Weights of a small transformer language model.
Architecture: RMSNorm before each block, rotary positions, no biases in attention or MLP, untied embeddings.
MLP neurons of a small language model. Each row is named by its layer, matrix (gate and up: input weights) and neuron, and shows model dimensions 48-143. Each number is 50 + 12 x the weight over its row's rms, rounded and kept within 0 to 99. A neuron's up and down rows have the sign that makes its largest values positive.
After each neuron's rows, "fires on" lists the tokens most often at its 100 highest values on Wikipedia text that the model never trained on; "fires in" lists the words (lower case) most often at its 100 highest values on Wikipedia text that the model never trained on.

L3.gate370:62 37 28 63 51 56 40 49 44 57 55 45 61 48 59 53 56 42 51 46 54 64 31 43 65 42 61 62 44 44 55 42 44 40 52 45 57 46 50 36 42 41 36 36 39 50 57 71 59 57 33 44 57 70 61 59 43 61 48 51 40 35 36 36 36 72 50 56 52 59 70 46 60 49 51 51 60 58 56 45 33 42 47 25 56 63 72 59 45 37 40 69 75 39 63 70
L3.up370:48 45 42 60 60 27 48 65 47 54 48 17 41 44 51 51 55 43 65 70 51 58 62 60 71 52 60 51 21 67 39 58 77 58 52 40 39 59 48 68 46 30 48 50 56 55 59 54 37 32 39 62 63 37 21 52 53 45 33 48 60 39 55 38 54 62 60 63 61 53 87 30 67 46 63 29 64 45 41 38 57 32 68 50 58 54 39 57 52 59 45 61 46 42 58 53
fires on: " New", "enn", " World"
fires in: "new", "world", "news", "pennington"

L3.gate158:30 50 42 75 53 34 49 46 73 56 36 67 53 32 47 42 30 49 35 51 54 64 52 23 53 66 51 31 19 46 59 35 34 50 32 53 63 43 54 64 41 43 62 58 48 45 58 61 67 57 59 64 54 67 56 33 53 37 59 39 64 35 36 54 51 44 59 60 55 75 45 43 65 53 50 18 31 47 56 52 56 51 53 39 40 35 19 65 43 56 50 53 45 32 48 38
L3.up158:38 59 76 75 59 57 51 51 75 44 53 63 52 21 44 54 49 61 25 51 39 47 59 51 37 59 35 56 31 68 50 14 39 53 40 55 52 58 60 64 45 52 49 36 44 43 60 58 68 66 41 70 50 80 57 26 68 38 65 37 57 32 46 78 52 27 62 62 53 53 46 31 65 55 60 39 44 51 54 53 57 42 61 45 32 59 48 58 54 58 45 48 47 52 55 50
fires on: " his", " her", " him"
fires in: "his", "her", "himself"

L6.gate448:52 55 86 63 32 38 38 64 47 37 54 63 41 35 51 55 55 71 49 53 66 57 57 58 40 40 44 45 49 40 39 54 37 52 67 67 27 51 67 60 40 47 64 51 41 58 47 32 64 46 59 51 40 57 49 35 48 58 46 51 47 38 80 63 49 42 50 39 30 55 41 36 52 35 56 66 37 69 57 44 73 54 45 41 60 67 63 45 54 70 49 29 53 55 44 73
L6.up448:51 51 54 59 24 45 51 52 38 26 72 46 59 69 52 47 43 65 44 47 62 47 46 51 30 26 35 36 39 56 75 49 64 51 46 66 50 52 51 61 74 60 46 72 57 42 48 44 53 51 59 50 44 28 64 57 27 60 42 53 57 50 65 48 21 58 33 49 26 53 41 64 40 56 52 47 28 41 53 68 46 54 47 43 49 66 53 51 68 44 32 33 44 37 54 43
fires on: "ow", "le", "es", "ue", "ire", "ep"
fires in: "however", "election", "how", "despite", "due", "design"

L6.gate371:31 59 42 40 29 61 35 53 37 48 36 61 45 45 59 30 52 55 27 46 74 53 73 55 66 56 57 47 44 61 53 24 48 46 46 89 41 40 36 30 29 55 53 39 46 25 52 22 40 67 46 59 62 35 55 64 38 47 50 40 44 55 23 50 36 37 47 69 51 55 35 61 58 44 56 33 48 52 66 62 50 19 69 62 25 37 56 55 64 67 46 55 56 46 63 48
L6.up371:54 68 43 57 31 61 56 35 32 74 42 39 46 55 65 31 47 44 42 32 52 45 28 55 64 46 38 44 52 34 73 42 63 34 43 48 52 51 52 44 42 72 48 53 66 61 38 35 57 64 56 58 52 48 67 58 53 49 46 39 54 47 43 41 59 54 63 53 49 31 53 31 59 51 37 54 48 59 58 49 52 58 56 39 67 63 89 43 35 48 30 32 31 51 45 38
fires on: " not", "ver", "an", "om", "ust", "ent"
fires in: "not", "never", "nolan", "noted"

L2.gate398:49 75 64 50 44 43 41 41 36 44 26 61 61 43 39 52 62 44 46 61 57 50 39 59 48 51 63 56 41 65 35 63 59 38 49 21 54 49 53 50 28 56 38 35 43 55 38 48 45 51 44 63 32 54 33 43 57 57 61 44 49 62 81 41 27 51 50 50 49 59 50 43 54 29 59 47 54 41 59 53 42 60 43 40 55 42 55 77 34 25 43 36 56 31 52 56
L2.up398:50 46 57 37 43 66 14 34 48 55 42 45 56 59 51 50 39 58 49 58 45 60 73 57 28 37 49 53 57 40 57 41 28 71 69 38 50 63 64 32 53 54 47 54 44 82 53 60 17 35 57 39 58 46 52 56 62 45 55 41 43 61 26 33 33 52 44 44 44 32 52 35 41 61 50 56 55 61 51 62 54 40 47 76 54 61 40 48 42 50 54 45 39 44 64 55
fires on: " as"
fires in: "as"

L3.gate357:49 61 34 62 60 54 53 52 47 46 38 62 55 50 43 64 42 43 32 53 37 36 57 24 71 37 39 45 50 42 62 55 54 60 61 55 80 65 55 65 33 46 57 46 43 48 28 46 54 54 61 74 58 50 56 56 43 68 27 60 29 38 27 34 48 52 55 50 53 61 60 38 77 44 52 43 38 60 51 59 50 30 66 43 53 65 38 54 36 54 51 39 44 76 34 63
L3.up357:27 47 69 79 40 42 26 64 72 59 43 29 62 42 34 55 57 60 56 70 61 58 64 53 30 31 53 33 59 42 48 38 48 57 64 67 55 43 55 38 50 49 39 61 54 54 53 72 81 52 30 39 53 41 45 52 59 58 52 73 51 41 39 62 42 31 40 44 56 56 33 44 47 40 56 65 46 62 58 45 59 53 55 57 57 66 63 41 55 44 78 64 41 56 49 52
fires on: "ord", "ames", "an", "orn", "ens", "ust"
fires in: "games", "records", "born", "hurricane", "season", "augustus"

L3.gate698:40 66 55 56 37 60 50 65 76 53 46 33 39 38 55 59 46 35 55 30 42 45 51 62 44 43 32 59 51 51 32 37 39 59 55 37 56 55 48 41 37 49 42 31 24 58 35 27 39 42 46 65 66 48 51 49 65 37 62 42 49 59 52 53 56 53 53 64 29 53 42 71 44 67 59 44 32 61 42 67 50 39 50 40 36 79 61 39 53 72 46 57 46 50 46 52
L3.up698:45 76 49 68 49 61 46 44 64 67 45 40 27 74 51 64 52 32 36 39 29 66 63 45 52 64 46 43 53 48 48 54 36 48 44 60 66 49 33 46 77 54 70 34 52 58 51 51 24 39 59 33 49 34 43 55 67 50 56 53 31 23 51 64 53 49 66 58 48 41 40 51 57 57 42 58 38 47 83 45 52 80 50 56 52 45 60 52 25 43 47 65 45 35 43 52
fires on: " not", " more"
fires in: "not", "more", "noted", "notes"

L6.gate403:23 53 68 36 60 58 46 20 53 29 50 41 52 32 55 65 38 62 50 31 47 62 37 57 32 49 49 70 57 48 41 65 46 46 46 38 44 52 62 49 34 40 52 20 52 58 63 32 76 47 42 67 27 49 66 57 62 65 49 55 64 67 48 46 43 56 64 38 44 40 55 48 44 55 53 68 49 44 56 38 44 57 36 47 52 66 53 37 42 45 49 37 53 39 67 64
L6.up403:26 29 55 50 39 25 42 41 45 58 62 47 54 44 47 53 60 59 68 41 53 44 44 64 63 44 41 54 41 56 44 36 34 43 55 61 52 54 56 28 37 40 45 58 38 56 47 42 60 55 60 67 64 56 61 39 45 37 46 59 44 21 46 48 58 47 46 29 40 44 72 41 57 41 45 55 35 52 68 48 48 27 33 62 59 80 53 53 66 53 40 63 47 54 54 57
fires on: " It", " it", "qu", "am", "C"
fires in: "it", "bbc"

L4.gate415:52 51 61 66 58 36 55 61 45 51 28 57 62 42 59 50 42 62 24 41 67 48 70 49 36 55 72 54 31 46 54 42 43 42 29 46 56 50 57 51 29 72 66 36 50 52 43 55 51 62 39 61 57 64 74 49 41 55 46 45 51 41 39 70 45 44 55 52 62 66 47 43 63 36 41 25 34 48 71 62 49 40 48 26 36 45 59 69 43 52 53 52 36 57 54 52
L4.up415:27 29 33 60 46 49 36 49 77 61 44 39 45 55 48 61 38 42 36 56 61 41 48 33 47 59 87 55 48 59 57 53 36 48 32 65 54 39 39 74 41 62 60 75 49 33 48 69 50 39 41 49 66 64 44 31 60 42 62 51 37 50 47 62 50 28 57 45 41 50 39 30 54 49 56 54 32 40 58 52 54 63 70 45 55 37 48 66 41 48 62 72 56 51 49 47
fires on: " his", "is", "er", " new"
fires in: "his", "her"

L2.gate309:38 54 46 47 50 46 50 27 68 71 41 49 47 49 42 47 68 73 31 53 49 56 63 54 40 57 49 41 49 41 54 35 30 57 63 62 43 42 47 59 60 56 59 55 54 51 73 39 48 55 58 38 54 43 34 62 63 34 58 38 63 41 51 58 43 44 67 37 34 54 38 57 33 45 41 35 65 40 52 64 35 63 38 41 40 82 46 53 61 59 61 37 40 33 30 55
L2.up309:56 55 58 58 43 48 59 43 40 63 24 44 45 48 60 34 48 47 50 46 43 44 56 52 69 49 49 52 80 49 57 52 60 71 54 56 40 48 40 73 61 36 58 57 34 53 38 64 53 33 18 46 64 52 53 68 50 55 46 40 48 51 42 45 46 51 51 58 34 43 51 62 48 43 45 44 58 42 41 67 45 43 64 53 44 72 39 45 55 55 32 38 69 48 46 36
fires on: " his", "ect", "act"
fires in: "his", "respectively"

L8.gate357:67 76 44 44 58 74 23 52 50 25 40 54 54 56 50 46 68 51 61 46 47 50 66 58 59 54 48 42 51 26 61 46 32 60 31 48 46 67 51 70 70 61 65 28 59 42 49 46 48 45 33 78 47 82 46 59 46 26 75 45 39 44 35 54 64 45 45 57 47 50 49 57 46 54 43 57 47 49 50 33 66 53 59 59 40 51 65 41 52 58 50 61 59 49 60 63
L8.up357:51 39 53 41 41 37 38 33 48 26 45 65 59 46 51 43 47 63 56 16 46 63 70 63 52 54 43 48 43 43 62 60 49 47 41 55 46 45 61 47 69 41 43 51 57 56 36 47 48 63 70 66 42 64 30 66 59 53 56 47 42 45 44 59 54 62 33 47 25 60 65 52 41 52 63 50 62 34 36 61 37 44 24 39 51 43 47 53 48 52 38 26 58 61 51 40
fires on: " from", "ar", "ov", "old", " work", "1"
fires in: "from", "married", "sold", "work", "gold", "moved"

L2.gate160:44 42 41 54 44 38 75 25 45 36 43 46 41 69 59 46 43 52 52 58 43 65 48 51 55 61 34 46 46 43 41 57 67 63 39 60 49 40 65 50 32 50 54 74 56 40 39 43 29 44 61 35 50 35 49 56 48 59 46 45 64 49 62 47 68 59 44 19 75 67 53 29 46 69 43 39 42 53 45 43 40 28 37 56 53 56 52 57 52 37 42 54 46 51 40 47
L2.up160:44 42 58 52 49 39 51 63 56 70 18 44 50 66 30 57 39 52 41 64 52 44 44 55 42 44 39 27 54 52 41 70 43 47 27 49 54 48 31 51 60 32 28 52 37 65 30 53 62 60 32 53 49 58 61 58 61 55 62 72 49 30 60 60 32 32 57 53 50 60 67 53 35 55 64 64 51 24 51 62 47 43 38 59 34 53 48 48 70 25 45 56 71 51 31 60
fires on: " years", "ines", "vel", "ail", "io"
fires in: "years", "chinese", "railroad", "radio", "level", "railway"

L6.gate552:41 41 35 48 46 46 43 54 43 39 52 31 78 51 62 48 23 64 58 53 47 44 38 56 63 30 49 70 55 58 70 65 56 47 50 47 49 44 54 33 42 33 52 49 64 58 58 49 60 40 44 45 57 38 52 63 32 67 35 67 54 32 46 47 46 56 37 59 53 75 52 43 44 37 56 31 58 63 29 45 53 15 56 32 37 35 63 42 46 50 66 38 46 44 49 61
L6.up552:68 30 53 56 43 45 46 37 32 61 46 55 39 79 59 50 42 55 31 66 34 54 60 44 53 39 74 57 44 32 31 64 62 47 69 66 38 42 72 48 43 51 48 39 50 43 59 61 41 46 42 49 43 40 47 25 54 33 61 52 77 48 33 59 48 50 43 47 40 47 67 62 52 58 62 29 42 17 34 44 56 82 53 69 43 49 47 20 48 55 40 41 44 40 59 52
fires on: " New", "ew", "her", "ect", "ah", "ated"
fires in: "new", "news", "view", "connecticut", "northern"

L2.gate306:46 50 50 41 64 58 56 63 51 42 48 50 48 44 44 46 43 55 58 52 37 47 24 62 65 48 52 42 52 62 58 31 60 49 69 33 53 82 74 57 63 62 32 69 51 48 45 41 70 45 28 29 46 56 50 65 63 77 54 52 48 70 51 54 49 30 62 53 67 49 51 45 64 46 29 55 49 26 49 57 61 48 52 39 27 51 30 47 42 44 64 67 64 34 65 60
L2.up306:54 37 30 39 51 54 48 47 50 35 43 63 56 59 42 47 36 71 43 41 49 37 52 59 37 61 59 51 40 70 50 46 44 33 56 48 50 51 30 47 55 69 46 45 58 59 38 49 42 70 72 19 50 36 51 47 40 58 60 57 43 50 52 44 50 82 39 51 44 64 52 50 48 61 32 49 67 63 72 71 49 53 67 58 42 65 41 58 33 44 42 46 59 44 45 54
fires on: " the", " Gre", "nt", "ost"
fires in: "the", "great"

L3.gate79:63 77 57 37 50 66 41 44 54 49 61 37 58 40 34 59 50 78 58 37 32 42 50 22 66 59 46 47 48 45 45 57 43 69 60 38 63 37 34 61 57 47 45 44 52 76 45 66 48 53 58 57 50 39 30 59 53 60 64 46 53 24 45 52 53 40 58 55 39 62 42 40 43 45 19 43 28 58 45 28 50 44 54 70 70 47 67 58 51 46 36 54 35 48 45 40
L3.up79:55 48 44 43 56 50 28 55 25 53 51 52 41 39 52 44 55 46 54 46 26 45 56 35 55 60 16 50 69 55 56 62 50 36 45 66 57 50 56 31 58 53 49 50 42 43 44 35 66 49 35 53 56 39 37 38 38 75 74 52 58 28 55 57 73 58 42 38 45 52 45 47 21 32 44 33 45 40 64 46 49 42 51 52 56 48 58 60 40 32 49 42 49 66 50 31
fires on: " they", " is", " was", "ew"
fires in: "they", "was", "is", "had", "club", "been"

L4.gate489:59 71 46 59 54 69 65 33 40 65 62 45 61 56 26 54 45 28 35 43 30 47 63 50 52 40 50 51 44 47 39 63 55 53 48 61 54 73 69 54 63 50 41 48 63 44 53 66 74 53 35 31 60 51 58 41 56 51 57 46 42 35 53 71 34 50 44 28 70 50 38 46 43 56 49 36 50 67 62 51 48 44 39 67 41 65 47 31 45 61 62 42 65 47 49 45
L4.up489:26 57 54 36 54 66 69 29 58 57 42 54 55 46 31 45 46 79 28 49 38 59 44 42 69 45 61 37 30 51 48 51 51 52 42 48 51 80 62 48 54 47 42 68 45 43 61 37 81 42 53 20 60 35 49 61 54 39 55 46 32 46 55 49 41 46 46 48 75 34 50 55 39 63 45 45 31 71 49 39 49 37 54 52 36 62 56 45 26 53 63 39 48 48 62 56
fires on: " this", "is", " one", "ne"
fires in: "this", "one"

L2.gate24:55 56 41 21 58 28 40 32 62 34 50 26 26 64 46 69 44 48 57 48 59 44 50 30 46 46 58 44 47 40 32 40 37 63 40 51 58 58 55 43 47 62 50 53 46 80 36 49 40 64 59 63 47 49 37 52 59 56 47 61 61 60 61 39 67 38 34 39 59 56 51 52 34 45 63 60 45 50 39 37 58 30 43 56 41 68 49 39 50 57 38 21 45 55 46 44
L2.up24:47 66 44 54 68 66 54 35 38 37 53 36 55 52 58 42 44 32 47 46 45 51 46 56 39 17 41 71 48 61 46 60 46 55 34 56 57 30 40 39 24 47 43 47 60 47 30 64 63 43 52 60 57 57 36 41 45 63 49 47 43 44 34 58 44 62 24 58 48 59 59 73 51 36 46 53 48 74 40 42 73 55 67 53 46 47 54 39 77 70 42 59 44 40 54 44
fires on: " on"
fires in: "on"

L3.gate382:45 51 58 66 37 71 50 52 56 71 43 45 43 43 51 30 67 64 45 52 59 43 65 65 53 40 45 62 51 53 53 68 38 43 61 45 54 45 45 39 35 48 71 47 39 42 30 33 55 46 58 56 53 50 36 63 60 43 33 66 44 48 46 28 43 56 66 49 32 57 49 59 51 45 36 40 50 55 41 41 48 46 38 67 49 65 43 55 51 52 78 46 55 60 44 67
L3.up382:53 41 49 72 47 68 57 50 53 67 62 36 42 51 40 52 69 49 37 54 56 46 58 62 58 45 50 47 51 44 59 73 35 51 49 51 53 59 48 32 37 49 61 27 63 40 54 34 61 48 48 49 46 33 35 59 54 48 34 57 40 33 34 31 48 53 51 42 30 63 61 46 27 50 37 35 53 46 47 42 39 56 36 68 54 60 42 55 58 51 74 46 59 57 37 66
fires on: " The", "The"
fires in: "the", "theatre"

L2.gate230:38 63 34 46 55 35 44 36 68 34 54 13 53 51 65 65 49 40 40 42 51 54 72 58 42 49 54 44 46 63 30 50 45 46 47 77 46 61 56 30 50 52 40 48 10 51 59 44 52 52 42 54 50 53 51 61 42 38 50 47 67 45 35 51 55 37 49 50 56 54 49 45 36 18 45 50 39 39 51 57 69 38 63 44 31 39 46 52 53 54 67 68 55 65 47 73
L2.up230:57 67 44 45 49 45 55 73 87 71 53 49 54 33 38 36 56 78 48 35 48 41 79 38 50 41 50 54 69 64 45 53 44 63 12 54 50 33 75 52 38 62 48 50 35 60 45 49 59 47 46 63 42 54 51 25 54 57 57 59 54 67 29 51 59 47 37 46 57 38 41 50 44 44 57 38 44 39 45 59 43 69 61 51 43 48 47 40 73 62 60 63 65 68 75 35
fires on: " on", "ell"
fires in: "on", "well"

L2.gate660:39 58 77 43 60 55 56 53 59 61 53 43 40 54 58 50 49 55 42 59 50 48 65 53 43 43 45 55 49 51 58 35 35 49 34 46 56 27 23 53 64 26 42 43 37 63 48 56 36 29 37 40 46 43 56 47 66 62 44 39 45 54 61 63 39 64 67 25 38 34 37 71 32 43 61 17 41 57 48 71 36 45 42 28 65 55 52 24 50 67 54 56 50 49 40 26
L2.up660:36 51 72 46 63 68 40 50 50 41 50 47 36 52 54 48 52 65 26 70 42 48 58 65 43 42 46 52 46 65 51 29 41 55 57 43 58 29 28 42 55 24 59 46 49 62 54 61 40 39 56 49 39 44 60 54 53 67 46 36 52 44 55 66 41 49 75 34 39 45 34 70 43 44 54 29 45 51 50 59 58 43 40 36 71 49 44 36 52 61 70 51 37 54 52 41
fires on: " not", "ilm", "ong"
fires in: "not", "film", "noted", "notes"

L2.gate100:63 54 27 35 51 50 47 51 38 66 43 42 62 49 44 56 54 32 55 57 37 39 65 57 45 56 46 60 51 50 59 49 35 46 70 30 39 52 59 29 54 49 38 38 43 38 36 73 32 48 44 59 37 31 64 59 57 49 44 60 53 43 60 48 41 35 57 55 51 56 34 56 57 42 39 58 45 18 32 42 67 56 63 62 54 48 43 45 61 43 49 51 64 44 34 63
L2.up100:34 58 34 40 59 50 48 44 49 28 40 29 58 26 53 44 50 51 53 44 58 36 48 53 78 44 42 46 51 48 53 37 55 50 42 39 20 83 67 53 31 65 48 28 39 61 54 53 65 52 54 53 49 63 58 44 47 58 81 45 59 35 39 49 70 62 27 24 63 56 63 57 32 54 56 56 41 61 45 65 59 50 47 49 56 45 63 48 47 55 50 54 50 39 46 44
fires on: " on", "ual", "ant"
fires in: "on", "eventually", "annual", "significant", "sexual"

L4.gate177:55 47 63 56 54 37 53 31 78 70 58 27 50 35 54 61 45 60 40 53 46 51 48 52 61 58 60 59 56 41 56 43 48 44 58 45 61 24 55 46 33 35 44 56 86 57 33 60 62 48 51 56 69 47 55 54 67 19 44 54 50 45 58 68 54 39 55 38 34 59 46 55 35 36 47 53 37 59 30 53 46 52 71 42 39 55 55 51 34 31 47 36 59 44 52 58
L4.up177:58 53 74 55 47 60 53 61 67 49 71 49 40 34 52 47 51 56 35 48 58 52 43 24 64 59 37 43 59 71 38 70 48 38 36 56 72 61 88 56 55 43 40 39 46 48 29 31 70 62 45 64 59 38 46 56 76 49 81 39 41 23 53 59 64 46 44 21 43 68 42 53 55 36 58 49 53 54 70 56 31 44 52 52 41 47 65 46 34 38 42 69 59 70 68 58
fires on: " who", " had", " have", " has"
fires in: "had", "who", "have", "has"

L2.gate226:40 45 57 46 50 48 67 28 30 51 75 46 58 33 55 36 63 33 66 49 41 53 24 65 46 49 63 75 57 57 48 47 60 37 60 48 63 48 62 50 48 67 29 60 52 54 37 56 46 66 42 25 49 57 51 58 51 49 56 53 56 34 51 64 68 37 52 54 49 65 60 57 65 51 46 39 57 38 60 57 58 47 62 53 56 48 54 42 46 51 69 55 41 42 37 66
L2.up226:52 57 82 51 61 44 44 45 70 60 89 60 39 43 46 38 44 44 62 33 58 72 37 69 59 32 60 44 56 36 59 57 53 37 62 27 59 42 55 38 62 47 39 48 54 45 46 49 18 50 46 29 62 52 41 40 53 46 68 39 60 47 52 63 63 58 62 57 65 69 54 58 64 43 41 50 63 56 57 53 44 46 49 51 40 35 33 41 40 48 44 52 50 47 57 47
fires on: "ation", " was", " by", "9"
fires in: "was", "by", "education", "preservation", "population"

L3.gate288:59 41 52 55 35 60 62 52 69 64 65 40 67 53 44 39 37 44 28 41 48 50 58 30 24 59 49 37 59 28 53 49 73 51 46 38 41 51 56 55 48 61 43 53 60 66 52 44 65 34 55 42 57 63 35 51 49 54 51 56 80 53 43 65 67 48 63 40 50 52 32 38 42 56 55 50 58 59 48 36 56 53 59 55 54 66 62 48 46 71 62 32 49 55 65 59
L3.up288:61 42 49 60 39 51 46 30 52 65 40 43 41 58 40 50 54 75 49 48 28 72 48 33 59 35 52 48 19 39 42 50 66 42 76 58 28 58 59 65 46 30 44 52 44 65 56 41 64 56 67 47 40 57 39 50 45 41 33 51 47 42 59 41 56 39 46 39 62 33 41 47 39 70 55 45 40 49 49 52 69 51 58 67 45 68 52 49 32 69 68 61 57 38 49 82
fires on: " this", "t", "ach", " Th"
fires in: "this", "front", "each", "ft"

L6.gate659:41 61 50 80 82 58 59 36 60 42 52 21 58 55 52 41 65 51 30 50 44 21 33 37 42 52 68 58 44 43 44 42 47 26 47 51 59 41 71 46 40 39 52 33 59 44 57 64 40 53 47 53 36 52 38 69 45 46 62 57 38 45 53 45 49 37 38 55 46 48 74 33 60 41 37 42 59 54 48 48 42 48 48 42 39 62 68 71 44 49 61 52 68 40 74 37
L6.up659:52 30 55 56 29 45 52 50 42 35 50 48 62 49 50 43 46 52 75 55 53 70 63 48 31 76 59 72 49 42 59 43 53 39 41 38 58 44 58 20 40 37 30 42 63 68 44 81 53 50 47 58 66 46 50 72 58 47 44 52 36 62 51 62 76 60 74 53 67 46 76 47 36 78 50 34 50 45 29 43 59 35 56 45 33 49 54 45 62 54 49 27 30 40 49 48
fires on: " New", "ubl", "ict"
fires in: "new", "republican", "news"

L4.gate570:49 47 65 65 38 68 30 73 57 42 61 64 37 40 43 42 71 51 51 55 54 73 63 62 34 38 44 55 63 43 37 47 43 30 41 50 40 48 53 22 29 57 80 71 48 40 29 42 48 42 50 49 39 52 46 54 42 46 43 51 44 39 53 47 60 40 52 49 47 47 40 53 63 52 49 55 50 57 66 38 45 51 53 47 55 63 52 57 55 59 61 63 48 68 64 48
L4.up570:50 47 44 49 59 46 46 68 47 44 32 49 37 35 35 57 64 70 35 48 66 31 42 65 60 43 58 75 60 50 74 61 34 54 55 50 70 56 62 30 45 59 52 47 58 56 42 46 52 47 62 58 58 46 56 65 46 75 46 53 29 45 47 43 39 54 54 35 57 48 39 38 63 56 16 70 61 24 60 42 41 56 21 48 55 44 40 72 57 49 73 50 58 49 36 48
fires on: " The", "he"
fires in: "the", "their"

L3.gate688:58 39 30 35 35 47 46 47 64 59 68 52 39 50 70 60 46 46 51 49 49 26 38 34 41 70 50 42 38 53 65 50 54 39 49 43 59 51 61 53 65 36 46 58 56 31 49 62 43 46 61 52 75 53 50 45 84 38 29 29 62 67 29 54 63 36 29 44 74 60 61 52 42 49 41 36 57 46 35 63 53 51 63 33 59 50 81 56 53 31 57 49 45 34 43 45
L3.up688:71 34 55 38 49 38 43 42 48 42 58 29 38 36 56 47 35 45 63 51 47 64 54 35 32 49 49 79 30 56 57 54 53 57 34 47 44 48 60 51 53 39 73 48 52 60 22 40 55 50 35 55 56 53 49 62 56 49 53 74 55 46 39 59 45 23 47 32 51 40 51 44 50 24 44 46 62 50 58 41 45 25 62 53 39 59 59 71 57 44 66 62 49 52 47 47
fires on: " had", "0", " have", "ild", "C", "g"
fires in: "had", "have", "children", "has"

L4.gate254:45 57 60 63 45 48 40 51 41 38 35 73 54 22 54 62 42 57 28 46 59 89 23 45 58 55 30 45 52 30 52 46 39 53 69 65 50 32 49 53 44 41 57 29 41 71 48 60 37 46 65 86 65 41 67 53 44 28 46 51 44 36 69 43 55 49 66 45 53 61 43 33 52 44 50 40 44 49 55 37 44 38 60 60 46 77 37 34 53 57 48 54 40 50 65 59
L4.up254:51 24 63 44 67 45 63 60 70 58 53 58 45 44 54 79 49 49 65 55 46 56 42 49 56 58 51 48 44 40 24 31 46 52 76 68 34 45 50 48 34 61 40 25 36 62 51 66 52 50 50 51 30 53 72 45 61 47 58 46 75 44 54 60 49 55 46 38 31 52 40 50 59 58 56 46 42 67 59 44 41 66 45 52 61 75 53 33 57 68 54 37 48 49 12 40
fires on: " It", " it", "y"
fires in: "it", "they"

L4.gate168:49 74 69 60 40 57 37 53 53 35 58 40 50 24 52 59 51 52 71 39 68 41 34 45 35 35 56 48 59 79 57 60 57 55 35 77 53 21 56 54 43 49 68 51 21 65 35 50 46 50 38 70 60 44 39 58 43 32 43 53 31 45 32 27 35 39 79 38 59 45 43 54 39 64 65 59 54 50 60 47 80 40 56 59 50 78 42 38 60 49 55 63 50 54 58 60
L4.up168:56 73 53 52 20 50 42 41 39 37 58 12 51 33 45 51 47 54 64 35 50 52 31 65 37 76 44 48 38 43 47 54 60 70 51 62 36 46 37 57 45 33 55 49 40 47 49 49 67 44 56 60 46 42 53 51 38 33 44 37 33 68 60 25 40 51 54 42 62 42 50 61 66 63 40 72 43 46 55 56 42 53 67 71 49 78 26 24 42 45 44 58 46 44 41 60
fires on: "port", "es", "ue", "le", "ill", "use"
fires in: "role", "due", "support", "does", "because", "supporters"